Part of a small language model's weights.
Architecture: RMSNorm before each block, rotary positions, no biases in attention or MLP, tied embeddings.
Training: 349M tokens, 15323 steps.
MLP neurons of a small language model. Each row is named by its layer, matrix (gate and up: input weights) and neuron, and shows model dimensions 160-287. Each number is 128 + 24 x the weight over its row's rms, rounded and kept within 0 to 255. Numbers have three digits each. A neuron's up and down rows have the sign that makes its largest values positive.
After each neuron's rows, "fires in" lists the words (lower case) most often at its 100 highest values on Wikipedia text that the model never trained on.

L2.gate186:098085113096102097145122152094092113127120124146128122130091144097135171082131125153138094109112124142122123150099122107115173117141144108164128139128158129116103099124120104111065164131155110113121126172152132163127123112141168123147120125149094135123085096109116119117131137139126166124151110131137152139111100155168137159134101134142134160107114144133132136119110116107110140153092
L2.up186:117074132146163096091097127115110150120129165090162135176156124159131142112136088117124137080149104142127159117137142136148156093103176129128124107126102145126111125112124167126102141106108115131142105116160148127140117139108135115111118118155124138114161110125140114148093167170130153135103118197126119130140110161114112128136149121121105067119098140086153165097123125158131096150093
fires in: "he", "she", "hearing"

L5.gate310:113068164150112124171129134082109149124173111157184101124141115087129115103135125137126141116152113129116107085146110102135117153160125163156128129138121089123193177094157116087118137140139126193123118117139176153163120150157155136146151141132118135120153152134140141093138132124106143115125113124117152116112107139082132136123109141109126140124141142164146113103133122094162137126111
L5.up310:099075126166103153148172132048165141115171114148166121145120127102128117096157119129122164141125102132122114107114146133136104147167116164133121082120118092117158167089177122111113089144129118154133159142157170145150181122149102153153161139143132153117157150158139134148146086101092136123113092115135193113116125130141162152151121171115102138128120127100116165115161118121134133105118
fires in: "for", "with", "took", "retain"

L2.gate209:129135118106163111172138105149099153076115148155145134117122153134098105165137161147091129135100127110127103137143146092109117145116089108138150106111107126119115144073132097124154109185124119120156125096153141134145067153095178155110166112106106150158131102098099083112162134130133111101135122151094132137120117153101120114122096131123143111105166143123112146145129102123108089137143
L2.up209:102115094107127143101160106126138175109137132158181122111162139129088113183171134150125166145124130122140142159151137146120123122102144136174155084147116072124118136104148107133140137185149104136153135120171146138123083109148165144158152113122109141112157114075110099142136097112159105119163103151134116134129086160120108146121127132124154146092125127093137136118143125102137101132107
fires in: "all", "both", "alliance"

L2.gate300:144140140138145112089128085126149135127129106140113150168130089160148171143136147170110114152171106142115155120117177119087135103146128124106150151160133123128123125114143102165087119131152108115118124096112158094140136143110128116101117114150116163152140138107113114112096092167101174146094101132118146116133117122153124134147131108131144084066126102097113131153146072145134146167084
L2.up300:087104121109121106160137112149135143094158124091118138124122124135120127118112123103133130149129114137171133134115182126156110124159112130093105138144121115125152141103093148094108146091119106056114157127127103149133148112148120141130159083077120152109103139088120165114141120191149111123109115133127121103153138154154107120110137128114109108108166154100098150116147124123118141171126
fires in: "been", "with", "was", "is", "are", "were"

L2.gate531:126155123102116166135091110153146153172085107113113126150129128111137147170124133111139143192113141133176148135088155159094127117104148158108126098122122130135125047145117152131156144116152130108121104170158114149155142084087127106146123127151127077129120141117117119124140100114121105091116116136132142120143131113149123128137145125114159135119144125072127148113179146103133136119144
L2.up531:102099073131118100097093121110134125104157108127176130095134144113103168110126125121104169145119115119099128103117097110117091143139131117094165115087111138139133129100105143135073134130134099134127151107156112141153099122074120086111148141144119080138118145117097114119136177127130127119134146143126173141084127121113096088132139153194111101140166107099118130098171153121111124118130
fires in: "they", "she", "we", "you"

L2.gate360:119127141157130146149155111128145104130117130128155149142156108130162137145134130094097147116143124112160127123118110112127137157138082145100095121128116130163138075151108109156139085132127099148149105116131115137074151085116120147175167130114138126119113105181126080130148119110108129085105126139162127062153126156136130164151138116122137098156108153146095141172133087147093126148135
L2.up360:129109134161105148106145148106094117124136101155141116110142101150134114157131130163168141126133145156138101151137135109106133091091147125140129152085122125152148155186131129176115099151138111095156132124134111183120127137111187098116093119157121142123116128139171121163093142090103143119110132133100141102121133104092114109112135125151131152164153148173111098173109132136107129144149
fires in: "end", "part", "side", "top", "rest", "number"

L2.gate236:113117142166176113145104150114121098167120158114129140140149129167092144120117132111120105118184143121155156126095120167110126071116116130077107109127096107132140160146143101116122141094129166123145131110129115116119151146207123133091120167114071097136108151136124156096135151133114133135134151091128101144137125138169144138184141134156177098072132148149124149117119104130137110172097
L2.up236:125134119121116120169091159089152132114135081147134081114152081145129145186079099097150160160173154080081138111143101182116120171078150152143132138136153121162159153172193063116083112141160158108132137141169118160145121122138159157158156126140107153142105146105138133100091127090097117142113148132113103076121133093121136118128152156102160109134140138132143103147141146148159112150176
fires in: "southern", "western", "new", "northern", "eastern"

L2.gate57:110106137105135123140134102102120121136165109104125128119092108115089167121135098089169129106138108149125140134106180167151110113123125146111128106108099103142135139126119145118159135124088120137095145101182131116134116152165123165161175096119122095138142158120150125110134112132133134085106091099123101114103145116143149171122108131108116150111139120111127093106124165129129087076112
L2.up57:115107121125120138087092105160096095106133118116149153159126104107128126137110097086171094106116103156136168107082142185107152137080128114097122160153151097112089122124149106078132123143111153155116151125169118100149152140133072153118127124108104086135162152155135161136120131123114122150142119101149132103119125143116138119090153121132104157169120136146120087149085118144145112144123
fires in: "since", "from", "like", "before"

L2.gate247:149126124150137084137151114111138142121148139124141132170129141152125144128151154088119159177119156091102157142142097147140133146077122151066136104109139110160200147113179129111122089118118093133140117174114160088096133098126110122172130144151145158106109104136159111122124131107136099114113165137118134136095103154108114129099109128113127108152129133103107132113147124085119122137160
L2.up247:137145122098134117122125120116109128109130141117185147162136096111106117115170108164111116148137127109130114111143143164194092163112134148145105127117094112139164133140145138122174063130123123154094086103162129124154100135157105124141116190096123109126085124079121116119117129110106096091107112162128124141094110078173148127082103123159143170160116093123125142070130120076095126117113
fires in: "out", "outside"

L2.gate136:129134105145148132157134106131107156131151150126155125171164145125097126114123157106130121153170122107116133153175172153145139170086125166161133123100111109125142140110124138138116139146129183126144138104131143133130162137159152153154129132146051126139137134125089127095129122136076145120065111125096149125156147138111094168159141120092153131144149128128140105110189107121126102132123
L2.up136:110130142131139134189150092139133139158125128163172096170165145170135107103122124147096103151148117129164131177144116119117111140129081126130141164127112141122120131154127137142105111150151144125167130085099128114134140125145144141128133114122084131132081143110104157139151124136107140133124164160124119072084094157158086146114126105112162131126083102092142150139170126173089094106106
fires in: "are", "those", "were", "more", "most"

L2.gate134:088113147116114079129106137185165104149118110103102125101111119165145118101110142133144107109155131118145096151078121141110108160108123153136124124125143117131161141150126081095093123146095155128129024137145176121092105137159149106142142149152147099144109084140118111074149127111098119120147169105101118114126130163096126117101080122129148112125133114116096092163130137152167137131133
L2.up134:087114125105121093109148142136141067138136151139133158101148109106120148097126085081121127102179120115091139151135110178126142114137125130102141115117132162123147116170144140082124101128116158141127128118154081100134166140156150115126148131177093113089118116140136087150111110134122142158134131115106090139141135144114172142149167129133139119147138072153123090089138159096123122111141
fires in: "new", "private", "previous"

L2.gate85:143182122083097130102129124134147139096122123146099115114096102136105114123158151122127137128117120136172158183138095148174136138122168083103100104161128110113113116094111114077141145103096109180174108064148105158136156140104178147124140118136134128164127100124139089147143130159139099095141110130134150200172117191124144133155112106115109122145121130120147114090164158147121094120129
L2.up85:086109129123146130078138120149115131090188109142149122078128099124127111198141156141125106118106144125127130136102141131086083121126108131125159087119095098157126141176141113126104148157112172114161149115137122151146108124153153162124121102148084118144125150105147090115144126064162122128133119125074125147165113109113115116121140146127075137090137113143128150131103146160138096116110
fires in: "all", "allied", "athlete", "jump"

L2.gate64:112105144106147162196093149125161145113153086135145125140152116122132122166094128159062148113126092182089131150099129110082074097136105174128129139128129108152118137111154146142113161117120166114164125123140127147120133148117118131112123102159119148125145088111096102103114122114130125108169150075137161130086099151130135147126147142109156087139141127157135137124076123154130153137116
L2.up64:106107132177111124178095094117116124119107133097134155130079119130145164109117077120147092145133115172130157095077114132114124088157092095128117146140142128132127113076117140166096158108146128093123121157122150139136114096089093147115131131122074115105147124086095093149159140108097125110157146098112189134125186136129124124118123168157141089099134130128108202166110134158123152118143
fires in: "i", "ii", "esi", "vii", "vie", "iia"

L2.gate304:124085162110119144095111114122087092092171128123104148128122135115128121106118151119102153106131115204115085153131112190105121114173167148117122115098125125108156098091176094145157140116164085162142135112160172113169125160129098146136131089157129136145198165148110104148169107148099092111117113108150106173086136173132071109144143143138145156131137118171102096171128143154114101132110
L2.up304:120144166124092134106146117132099097137166154113110152114106146133122106138125122102089134133120107184136139137155101174131098145189165131093106124142137163109183107121133120121179150139170112148140144166148089141154157145114109145145111142122130156132215112101136143148171130137087093078155136123140114124109138133121070070126153152135167150132144113136094131156152138132097150136134
fires in: "do", "did", "dowie", "does", "doing"

L2.gate102:183090123136126127150146150119133122148134096122145157163107160133117084123124127150119141156169144133151156152147118147088125138091117072091156123132107151124143147147117083143122136076159184100175138137151164085130180144164171105137139130152091125144110108088134116155085167103118160119089168114178118115137138117134139148143138147097159145149160139148112146192139141135155127177148
L2.up102:166131119095102132152130132173173101129108141137174127163116156150146123101128101156118110164170164150147161146165098159081106155084145120140146119143099117145149156159138149144103135130129154129138138104126114115143106117139124111123185118115120122121119115107112135189091118054120153157095147107140145131115134104137179171132115158115166170106129116148124180136144132130157141111108
fires in: "new", "local", "regional", "municipal", "private"

L2.gate564:146147153108101125175124111114135068139120142129134083116075130140094134139129138142134113111122146175114137132124149130133131138137154143111142131093136122091119113135122089160134159172085114142137128124132202136092087152081103076120127111147127134094106142115115163106141104129126128099124109092122117134151150118086126095159122110111143165098125101147129144116101142129121086132156
L2.up564:164100156136107074187160111161135075144101116120135123150130131108122116125172128131128130149101110119107112136146147165096167142169129076096108109117103119145088133163137107146121163159104096145092132109126192141112134112101107092119107123137087164099141162106087137153124091154095118124110096119145098130146122095121118117135130131096131126119088116133156153068080140133137097129096
fires in: "this", "basis"

L2.gate54:093177103115123117130131153148142138133130103190117114142094133135089108152116175122144142109152162165122109114108135118127128098108118088136177151146161112148116122189133149146127147109089130095154133129144123158099106133151147130129132130204113096131087133132161126117135171123189071097092134126126117152129086149140124131109122118098106136118141106136120108115111148136117128148176
L2.up54:108124131150122115142131149125102124139145104129131153112131157120123109163100144116113121089076118127119096087111142104118161098109155155121149146164169134141110120149117132085092126159096139134141133151093091133113131129137139118111126122114165154194128140138145098114113177145158085130126157133119141109103112107104121095112122125096139074155100162113141112102139165110146134126147
fires in: "team", "club", "wrestling", "soccer", "playing", "played"

L5.gate443:147099141140149127147100156113121145187153123103154070123134127170138099156125141143105111098127167121124162152101128109145131136160160140126165171148133129095118157107162148155152105151127143105137086164143116110076119182143144163112100135118114093115140080086149158115120122154163131108116119100146134121169101196127119128119144078118129122132128142167136127155089147133127109174126
L5.up443:139151151122146107134102128113115119145149117103124109163111107136140157102143137122130108150122133139135218129109161117119128154130157105121137128146114123147118100124137132161121129121094118120146105181150093107097164126162143072126127108131142106098152148075108115129126106121140148084144091111147127091089134142138094091119105109112079130116147144146134165117094142124139125167141
fires in: "year", "years", "season", "career", "population", "game"

L2.gate372:157131115081132144136126150153115146157095176124099141156112109152077093147158136158133100122107116103161159163150148143177101104072104115139134158113115094102162119092153114127141098108123098190118149087130111123123091142147163097114112149153068085137150159130101122127139107116153146158103131105148127151120145126124170134160109147134158141140123121119107155135099119112126122088127
L2.up372:172125138122106123147106143111089145101124168161146155152116079157100150139181161118154125146141138122153139118097151117150063123073141072147115113129123074111144126131125120116121118135144105196133116109155112125136127124141177098143111116166125135119114154126087106121078100122146118163120128140176147144123160136134159133139129122129101148134092090117143149106068114134096120109118
fires in: "up", "off", "down", "out", "back", "away"

L2.gate489:116119137100131134089160126116167088149185152114123131139127085108146131099137092096099118123132134123176163172140143137146103135192187121172137151163142121106125113099145131096155110093111079128141091112125128148136152119102102133121133143168084072091150154148164162155160161121106129109123139138130119134131095165120125076129119106132090151174102134155103112100132120146140115165102
L2.up489:135106142119091149117147094132181109121174157085126158131139134106159119118141128100121114164172114100177151152127121124118098114127160094144099138127126125120110139086142143123155109107113114131175118116123134132163148064136077182092144158144092166129139147097147133155153132089145090133151081150110148130105121193122128108108116095149110122144114115160106129124123130131130136152128
fires in: "took", "do", "did", "take"

L2.gate459:185149165093114141154150106147137154108093143109144144122130144140100125146149126111143165150149058155137099170137116152149158128122110133130118122147132161145163146132131162151102146155137190135111141156151139145131129116168151134166148164104126128116121126093121137117127116134107145100116108157144073113116124146151108120139129143104157113146114147110168135182126121135177112098101
L2.up459:170113141118156123170123157141095135101081149140129140130128143126093104128101141094134195136141137121130127112127125182137143123148122163099127129122135151165132094120144162178141125121115144161142095126145109136118164126111171126108145129112140151145113135118105142124160125155092160130151160128125108092107135171128142113143104137123120147130106094143137131134118134136143092145103
fires in: "other", "involved", "includes", "contains", "featured", "included"

L5.gate376:136124151125082167121145147104144150135094133090126114125105137138151133108127120145150170139118137170203137181143133172118136127138160098116126126133146150103132121126137141102142141137117082170183124171090134111117096126122139049110160136148091117154140081101151131102128160139127098113084152128107112176116143181122133159124142088104169103151160113159128121152124157121140115120140
L5.up376:068137158136154142111156133137145133150152121143148092122126121104137117128153081116127122143113153127121082081102172147071106141146137085127126115131066164139067121141117124115108115123096124159101158181149157160179194096196101127150154132131116142077138168119142156173108126098126100123079117112133127107120118116126165128131127141139162115156104149117118125128155166108129115095137
fires in: "his", "this", "their", "primary", "next", "subsequent"

L2.gate412:111121168139079123115160155118118093148139146132130121130108119145142115096145146110175128131144113140102138134114125161175142152118098127130095123141144093129160105083091135128121134167123114136091084117121147060147102165137138074079152135127127149115135122150114131128085138135126090177127123137142124144165114098122080106151091117096164147148128122098125148143127111164107108135106
L2.up412:128175112076141098138138147101054135125120107150102138163089136125069139097134128106151107119098091153152139110102183135146175182108096125114120093101118108184140101096120141087113135149122108134107123156152125093159135139151174121120152131113120125128145132163077165100125119095157143130083125109128132134137153099160127106129090118147119147139144124116107093102189102120133131107095
fires in: "research", "labour", "architecture", "architectural", "art", "data"

L2.gate393:135106113129144109169100126140138098114182138124100197146075108100098121121143124163153131107133072150123099123119131085117138098100144131097094158070073117134160136094160121146170127129117150102130134148163148070133120154093138116123110097131131114132128113124131133120140106142109168123103171131114083128144138141111145129123132107151123108168151121114112133146094106118157180157105
L2.up393:090092139128178134146105129134150106136105129127112145137152105083091132126128126162114119106130083167106139123102095103104195113099179106096071075130076081133134118134113151123146132109122131131092127108173093125141121156113166141144081102134136093123170146142145148112178078143126159126111136106135113146129166120137153124118143106167146132158141129141104109106118105125144157158091
fires in: "states", "republic", "russia", "federation"

L2.gate294:141126144107158108155109140139131117124155123094158142128095136144126111106191118131140111118087101151097103130148078099122150112099133127116109104123139108118104124108117074071156142123134151111162139114114120102121123122120110140155152163116153116100159106127071165120114101140142136110143123157174111117124101157121132157146110128111143091139123079132103109116104147111079138144143
L2.up294:101147139114164118104134122128115130121173110140113156173121137146122101143125132134170121149114125114113134103105132126093135197155124079156139072152141101145140141135180099133130141163153058112116138157119116143120131120148136110149089142145100122107130099115139126117122137184089122113142174129105132166091170114145157117088137103116118125085103101116093087117145172140124117072109
fires in: "no"

L5.gate571:110095147128125158113119158125119081129126112130128116115112121130111109143108128134110162111117102126106136143146147113111117118162122135129164146122079097092173128182149141108122136117089160119132088112151149112127104155132169124136125120146082137159099118119170142123125140134100125135104082111113128145119130084115079090145129096127161108134083124138188114134113103102124128097161
L5.up571:156120162124103133114143150126133103129137125144099138120108131155129117123150148118105158174102117105110115133138145125090119129160093146110150135106111121131118114174145133105107114115116137103096169135136155130155151106165134131149183115134116159132141104160167102097129156122098087111117086124141129148095209108139115119185146143144160131113114119121197144141149132086129111107161
fires in: "television", "party", "football", "media", "tv", "gov"

L2.gate137:174184136133144161119119141141129134174109086133126119173126145139140152091129097110126128128093132117126149141120135121169115105113127156163142140117109102115130116134180148150136112121076208155130095105141138071115106135137099123158129129110141111118132133107111117141117153131103179093084116126153118099124104148097105126118115096129105103137110116099127126103121117125132118173100
L2.up137:167139100117118130106128137178110114110102132153128143152113149129132136087112113128134113139101107147135097149140164139171194148105145122137129105104146130125154101095163097087112138154150164117136110157101121094142171134160098121107093127087131136131139170111163154122120145096104167141110133122183162143123130091131115121101113103110151123130125155121115139060088139170140104141086
fires in: "place", "candidate", "location", "member"

L2.gate434:165138131087131097128122112075136157125120123128148136146076086123113139134100157141129123112162116188161115136096109102112136111091119135194154096124138094157160108154156134158092157107128096129140120133149130160140115150119133174130147143097103138125118121148167150143121166131144137136127122134139120137154181136085148160148116092123097123112172138122159136115158108124113100131126
L2.up434:066085143108161092126175100096176109176162151124127141123120156128106140119160114127149067104169163143105152170162126098121115132147104134135129093152154091141129133180138129125049133107125111150114131089127129137164106127116119121102097158151110100116106144106134089159110144120116129114142120140086171138125140124142137168074121140131109113114158129110096106107158123102108114137129
fires in: "no", "order", "squadron", "terms", "unit"

L5.gate413:112105178106121168146115126150177137104141143082115153111128145113106138106154083133139123130113102157139129144092136124141116122165106136131097137112115139079145146137135105125103093120099160137111142120090178107099098161111122115142155141102127099152170132085117142144124150133132154143171105116171088147141110153123154137144114118165109108119107113105088123106103115143143116113132
L5.up413:099096126161128102161120112152104115113144120149128178129172135147113169116112126117082078146102182138134080126087160164125145128160160133123118126132134149099109159103065137136123109116124147136145123084140173132125147103144122116156137128106107129107095165159127118145131073116121161162154104134119118123113137124159169117114139141134150153111121122109081130117123075119116183117135
fires in: "at", "near", "to"

L5.gate454:148151148140129101165145141092107140179147108110118079121132156131159134151127112113170115106132123141127146137121149113148086142123115098136147169189152082129115144088132153124111106132124098119076096143178100110126097128160119116098103133104098102135129141140147155133145155173099126112102088125157117157087135130127103094123141106112149126151119085114073136113124129125158083143119
L5.up454:153169109146124117129124124115124156104095102123071125116165128114138134146124128130111110116121107091134146140096158099102147178160119136119119157160159100129139089109139176152153116110092103161134116098175088099135153136124157178136133127117131117115108089137151082144097153126127119168123100106175132164102129159123129105142129099121141128163159125115076113108131183117133130088159
fires in: "years", "season", "year", "days", "months"